MLP neurons of a small language model. Each row is named by its layer, matrix (gate and up: input weights; down: output weights) and neuron, and shows model dimensions 96-191. Each number is 500 + 50 x the weight over its row's rms, rounded and kept within 0 to 999. Numbers have three digits each. A neuron's up and down rows have the sign that makes its largest values positive.
Before each neuron's rows, "fires after" lists the tokens most often just before its 100 highest values on Wikipedia text that the model never trained on.

fires after: " a", " was", " the", " is", " •", " in"
L7.gate18:506464472534514563482443448391432602576531532481527566519486429513544476563554555490430450531405506519427528530498585423456451460495537546532530543417492535462571511547543496517473474503573466480419502503486492571453386591490482489528501574508399581520485405491538571515443460505495515575
L7.up18:499559459510480426479469520499488510544476483443539560572480504551576462504471492459455527590485518503533577468520489568522553528496519578493486563463582520525549487491531384603503491527602620542475536547528500542443585401565594508581507544423515491465465460500473461482452488491470502562
L7.down18:499429494556536452398483495553503513474496471385539556541475451464554556433476602478492472563418549542560480453530477473523597530475510498475472654512530538442543478471557495570512497632460491514524501489479535574502521437495533441569505612478506446466499501473547601456389391463500463521

fires after: " f", "–", "f", "F", "-"
L9.gate242:495449506493555434483583545515440514583440532504518426487540431539472439492545585480529539593504505491480508386559471459569442454580410466472501465468471471435443475564505497568432538485545519517328581604489486502574520571551562516528537497423457514542561435453495568467520462520425549541
L9.up242:491452565517456483470371609530514604511484428451577602430551430564616512493459522475506432453646561490514506547464502393484509473504449532502547587475528498577568511594507471560488519497467522480463447513472480487509555496520535453471493526436594523517544457461511525607529597487454473483
L9.down242:559472551477457515530541549502445538422519461558529511458454548489473542468509535459626497479618569563518567465546435459557566533450550602491503521546576528475483540564547432554455461496570475465519452517543447618522531515461553579484534484584498578580453448507535564627574451477496519511

fires after: " T", " Y", "\n", "\n\n", "ak"
L13.gate4:429440466499482515520546497448513476439550529501523401543420511461533465557576548514522486536456479443501536389464572514524545477479376494555553465480467411459620475443473502469446465451494453594443564433494448477527386499505569493507474517460407480556568456487525497493509525539401480466
L13.up4:530481423426572523480419542579437502435441509500460473547486549562450486540494513543463448463451449501490456542553532467376578474509414557475404584485486495516457520473579448552460589584372466549490591444477486421592453455513439553528500509496559497484544600467563431512534474437440533624
L13.down4:385526440504434445521473457376566432479524583437567560513475459560512495526573505570498547507512436530498509502486567436475590450489445549494567479545497526552537500397500478411509387480433536403423523434493486499510469528537444478522421445511484471562495556525555453476438497470460456443

fires after: " is", ")", " =", " was", ","
L11.gate382:501569472519571515553544535520547515529555539450418459446470484484545429485453512609418450496545482519464487481429501414504465490440500450484604490537583460386420451555517543444449601498531458509455540481491522445497481494494549423462572487507484500512480470411559456519450581554479371456
L11.up382:550511441524512585528500591482456518472522435502609390507510511479466496502450504433396450522409540580523557485527537520484453577551434449453542519591576569452529462547488554560492414527479566502546492455512509443566469538562457488486538481502534481574442532433547545486480500459501547580
L11.down382:515529538489493459453471422475505540572544545593474436574478527459432540450568591505499546485470497517609543537611493451460426412508459452537560502496512486559516438544470545608476555552521418482435461440404564453482451507523422546529544507512525491567480540539560485544544543465511417547

fires after: " f", " F"
L9.gate318:504453495426498464526504575542458534560517522510476545456498468553538500490448657575538511413468600478474479423500576500542481439566526430541489466531510536540455554482468500515463510363445665561486485557495536480528542537517577546501430488532390617451532541508497512536476446510445479530
L9.up318:533487447403495532419439533508496453494513465547451575544513518432564483532542540520523456510519479540428516397517585573400542575486567481428537494593507478562533553548478464487515429514460503548491492503507481398506457564492499515497503550435598460590516464477476505582577475456477595449
L9.down318:537477466547458443478463475545469516585447470549442480484429566513545495481470568561566508490479481506582507420596590517487546490480536481465497550429500558582413409420572357454544542607470527588472513560513405440527570520553580508578446508605483497570402542500536429491500498477539474530

fires after: " | ", " ", "; ", ": "
L7.gate27:452538464409486534529523442482573538495571513512467598544597527538501423479567532538487513643474456611440490454498553549506497509519518522498516529484496489511520511503464430558516556540462522455554528432528555489663473446675492467502450481573457578546605519470520454547517395555416527528
L7.up27:568484483531517511575567480501382470448455429463456413442449562349539557561483415519410497486593471433476538480498402557478435530480494506503441464518522463525540429542412520468444437479448484520413583540491450364447484454505560476471587466534508537535474594437500398448515455464515505441
L7.down27:590592565606536437490497569504515463493457525506603514528501454613565429427511461506451533547545553516538471546433383488481539489512517547508483516575473511548387449482557508574451512497415538507547521432516494441481526543520554491493526418366450463482527583495481517506550453551428567449

fires after: " was", " is", " were", " main"
L7.gate176:548544415557556541483429494443601505529563395506489573506379542509505469484529502506426464442341552534480523447442506488425501470410425516506590553493434422473501404576551564455517527527560506479437495447486531481554477467470524502572490517529413531531522517497512475470523524510467470579
L7.up176:444460476424438472574513543503506489480527511517526434604514618462516399585495526456530427448511426530470497527473493499456533492458489533477493475513528416520475510535485459506580464580498559483430375534543493483416465507623516543448483570432488459466557523513498464626397525524457526503
L7.down176:560507380481546547417497432442553453571507528459522579609485535462450556366490563508415383438423497467538473492446496571523482507569418544504492487437453466489440430438584546570565511493535528445426494412403464477481491533528523470527408524568469538595483513473512505424536478518447445509

fires after: " M", " Y", " G", " T", " m", " t"
L12.gate216:506493501505475539572487559455494552601497432429473344481479493495538468490550532472450440458487474458481494573450450517475499495473523467484500481439527454473574545446391616479522435421495498462398553511462479508542464622548507397445391453516438456498448535437540427519470404456408590553
L12.up216:472497453450427445450521415498555490501518416569469462612512448536410506557419559503515542564550431551455527456551494504460542446481482446543467514536472476430430490438496493510472477522502569441440626439470492483614506573458524523484427532469451517461494464528472484559540554493451490577
L12.down216:455567494608513517481513488551449424577563623463399478495547469503462455466527481558477484503501559444576541440600480520452530552533516628435501504485426456533521437582565587411449572582476561452458413567537492523441427414469431365551441476475538492514473503478506405425522421514553557476

fires after: " the", " in the", " re", " of the", " The", "| "
L8.gate378:422619477449450539483475514561484463491503476471536581469475532477635443542519498519515527471509591537478381506444567523462534529554563536494500525448481469398495462476474452569493485509419447518488515599537447501503461490520537590439551537537545468488543488520443526578419475576438505586
L8.up378:415468481540428405449529545478471548480487589564570513549453535449530493461511577459555454524509455607555495419457573468525426427409548545458513489488393458534531490545459527479538559554510498486594489460452496508500521547479484535543462527551512581496399464509521461553472535520509472495
L8.down378:530469504504474487458630471506607468464454564481511522527603532480506518563521476545529574504520420483512571457499576509550519492486497505520514445474445471411491543549499534489575540439582518501504547525470496435520527472467547438558500420515458541481404446463586434570477573475568479507

fires after: " ", " | ", " •", "-", "; ", "one"
L8.gate264:433421433525458561489548446500529491537477496464535573534500501459466444449503628449523473523551511474506542477557480520423557554583529507518539504498413521493472523482421479453361492494398499457493513482464454520587543443550414541554487524494439461539627635419497652507408467555372554502
L8.up264:494465455579489515408592399608543476561537472516488533551445502488522467441521486444432494552578533501530524464464393432471509513497503518516511455476522514537478453496466567535448523495541539523548371509477485495487522555557518465474450478465561521571574565506518560472346451456604499505
L8.down264:559514503515556563487503524425441445393453579478408468506503564456532636520518409577483550439527525508577470599483527478491555520482498542483504522472546548479476469454556531628517548449528478479515483517630478536507582469474643523516411515487522468565562437567495389512379463497469564472

fires after: " ", " D", " K", "-", " M", "."
L11.gate59:514471491440457498438472493595499505585468492510492551426528614476436400514511470520383518513533460493499528489500464345421489533533540456455552505500446436465444389543454558472549534511457552571481572470445469478434476444443488509510564516530525545480425497535484544519479506474478404546
L11.up59:583582525422536462465410485444438575571522455509529540486525442469475480507498480512418562477418484494530474550512545489426536482492485572605465539583405580404398468523507629523616518587489509493517509517549530545582441441483456536471513552483518458521551572657523421528522494505512460498
L11.down59:555477436486603530473531519546560498487408412538532521506461578572433447459470593506570554468512406494535410532402450470560446547484444426580585528409573420464464518460551439514555460482535475514527469555484472479488511515533419508410520482479489504445516513430476501519554601415459562510

fires after: " the", " in the", ", the", " The", "\n\n"
L8.gate279:513465529489576518363495510501451490587496489472526385480457538346558412564524473531373500474564559593451454506422573484513543538516495441565527478499473478515549558547476450512524440546487503498504515575413464404471473490480493517483550527610451530527455471476401612500512544626462487492
L8.up279:448544458423517500493580458427552479566483500455477406552467480414500498447552523556473464533504512502564600489523540466570566531519542439500454601449400530536487506572423477503475528465459523363473474430423502472513468468499434489547502465509597495456464470499405551564531620534578521613
L8.down279:455504493558586499496572488421549486485502438454379522452538463442498550501506580548430512493572521531591521507486503576557497497490456481549503496495462539486577441574481525402520511451440433491447471501516453566480462426503527449456479534559519506500479527547443524458467590537574550606

fires after: " M", " m", " F", "M", " cont"
L12.gate1:565442526467451470460457550547513541515574481416573579436453378489480471446457551548463537482563564487435597513464522446594487472499435490454493496492458479544540419526452527497595522455536444464540449514557451535473582475445636526471417494542483487489368475562459568531472561569490576530
L12.up1:550586542449496531479463533500595418516580503501600504519452388588504503567536520566512490556527480454500558564453501660613579551512509524445458465463506490446476490479503509474566609549529543520490493521498458570530445547511535426525493520444524462383512513503525467506481483515497529607
L12.down1:438418596551515448458522564446503492635524456534541490598518552509488501413480518518553456431419504440529543447483500538528509499491574416525450457516460630490465508441604499459396535505550501427556453489456476513553530474572409392512567480452499559496489538483489504455604512554534441512

fires after: " f", " G", " Olymp", "g"
L11.gate258:533459569391556503621489548507463608523562498581547467582492531485510456548484536515456413515470535489453450589583491501508581475498578463593464456417502502461509561371484439607429512506547540486488602488562463463514573473607462469491466585514484597478571498481395496545529444562457505474
L11.up258:459397551433555522550535497514510509563471466491457601562493517574482488446467527585506490512565490488464496469462498549446540499411489542536490588500405451445574534436414494494460500478417542468513366516431523459577537448544429548518505545529538622464497452487497536464454569504514469446
L11.down258:526550501424504516416461553517482544502520453430454343534568470468608596599431434491635590506524451517522486532535537539535427545545477540487437468461508510507451406431566467640522531473516451529478498492421508487537494511469573485415591493504515531505525490468396472567484347512533458545

fires after: " ", " was", " | ", ","
L7.gate108:499524434505527506546460480486515528590625461487423381586486568582469463512459534523496509581427550474455439494522534549482412572427461627489546513474502473491464561472454422555459557487381503470517492434528488561586544578564467430594513532552474602535532510471520524464502539537517570490
L7.up108:518519457545487424569558523508472532484473477551509530513566542498450452601471478491417432474528474475527556382553471541526507518462434406484456466500525414630396551537481567544542479387441614479542586483432473482522544442440460488418480542469567554533539564438523521508513467474464480507
L7.down108:524497527420470529434436425436511574502527623460527534514490545499518526506521551514523525476622528545632543477526559581560543468521509455505463504489552501486472467464543498455542549498569455539454488476591456496462552544457596525402486499533532451485520513463541522529566442393440568470

fires after: " M", " Al", " m", " occ", "r"
L9.gate106:472476524421468532542458456525544547508559504456554528423362476532472436538532544581506499440567543486438480532398483477533393510470469464449517576407501462533498455456533501495467463533476477536495437551443496522524575512347519584629438473450500492487524489414537572535432491508538495518
L9.up106:409432473413446540546473477486542453469529366528575522445414468478472505510551469503557464564540470512480501532588531526569464458555491481558545513422458545451568557509454522498591610503458425505488507515530573512494546563440514536578511512474441501468548443513447502531497419505457483392
L9.down106:555425574499452481466457386474501439512431525502476512476539554552532583522324553564500436502526493478649510459496467515475537576491463483490521583582480574476444532526574502454584568541465477401513579474571553427510498508483474524456544507413506540562420586541417514560421585504518562544

fires after: ".", " ", ", ", " e", " se", "ist"
L12.gate374:493627495467564543469492393498487518575630474543566561489568483510517445532454517467586568516497559505470500423473435473437449510432467511441480498503550453482458471617520460604520554464414482468529507558404449492498456497545545486543458515531426523525536538515556465553457349542476558538
L12.up374:532623366473506502514440362414577517537556462492522506554504596450387513482528462469515525471483531607498521472466483463428478469404454563493502529540491526467466459579526481543511516536463517449469589497484530442513439503461534498481591570532524552491536391518648466537547431566465545493
L12.down374:502544483550447566548456527317559508470478475508523479461526472489431503437406471466525548507427427497613542512407473475654424514563485523532566551509561507430549464466506524611512506424491478441555494490535536468501550485450516488403504501466589520419500432532525600459500522519553508455

fires after: " g", " det", " sub", " ab", " f", " ro"
L9.gate294:369457519505477507521483564559463466505503501420474510471536440527579501540427654547530417482506531469469493554434472544502466464381455522490472475417441547592582489491457471520391406577446618472546560559499535534510459451570501492515566458534394528473516507461583562519571451465450492545
L9.up294:531488478512545517514522520476443562525503531449450508512423556472529408539512476386494495492584552508450511566568563395522391468524532432541560525485451593473454588385455461506558460565455504579476473497460522443429503607535459481504542547439540442523522498378415412496619487530457613444
L9.down294:457530566506508488524506480488478538517473444620507417585419435589601404465530524549459486482471453481366476466490536481610477501479582534457475448446473582469515565438521453385485452588470510532518451505450448583476496501586566549485491552511502602493532400418440493498486566471505536623

fires after: " M", " m", " inter", " B", " b", "M"
L9.gate220:462516554470524533496476590551513524424552557463526534347496522513541487576531533503495537517607477545423489518437574477550426528435493494466556538462547431519553455508546406488446427511491486424486500547503551626522473467582452524524563501607501462546534516483493563541420499638508597608
L9.up220:496526618478536401451494510476574495510520501463498606385440519561415511509528469563487522486586407460515550533453582518500545552468521591489528500509486481426474463514530543446535453517572496466509500493537575568441470437602443537562592520529556530444527509498517476484599580569530496531
L9.down220:404539525506466560482482459540485476554588501601464471548593484491437526482575559564491451528504521370445572559548506513524580456511508472461439472535437478416519478466512615496573622472534537513491544519439514498497473443449513447525424584538483518441428565566565337493488582564579488414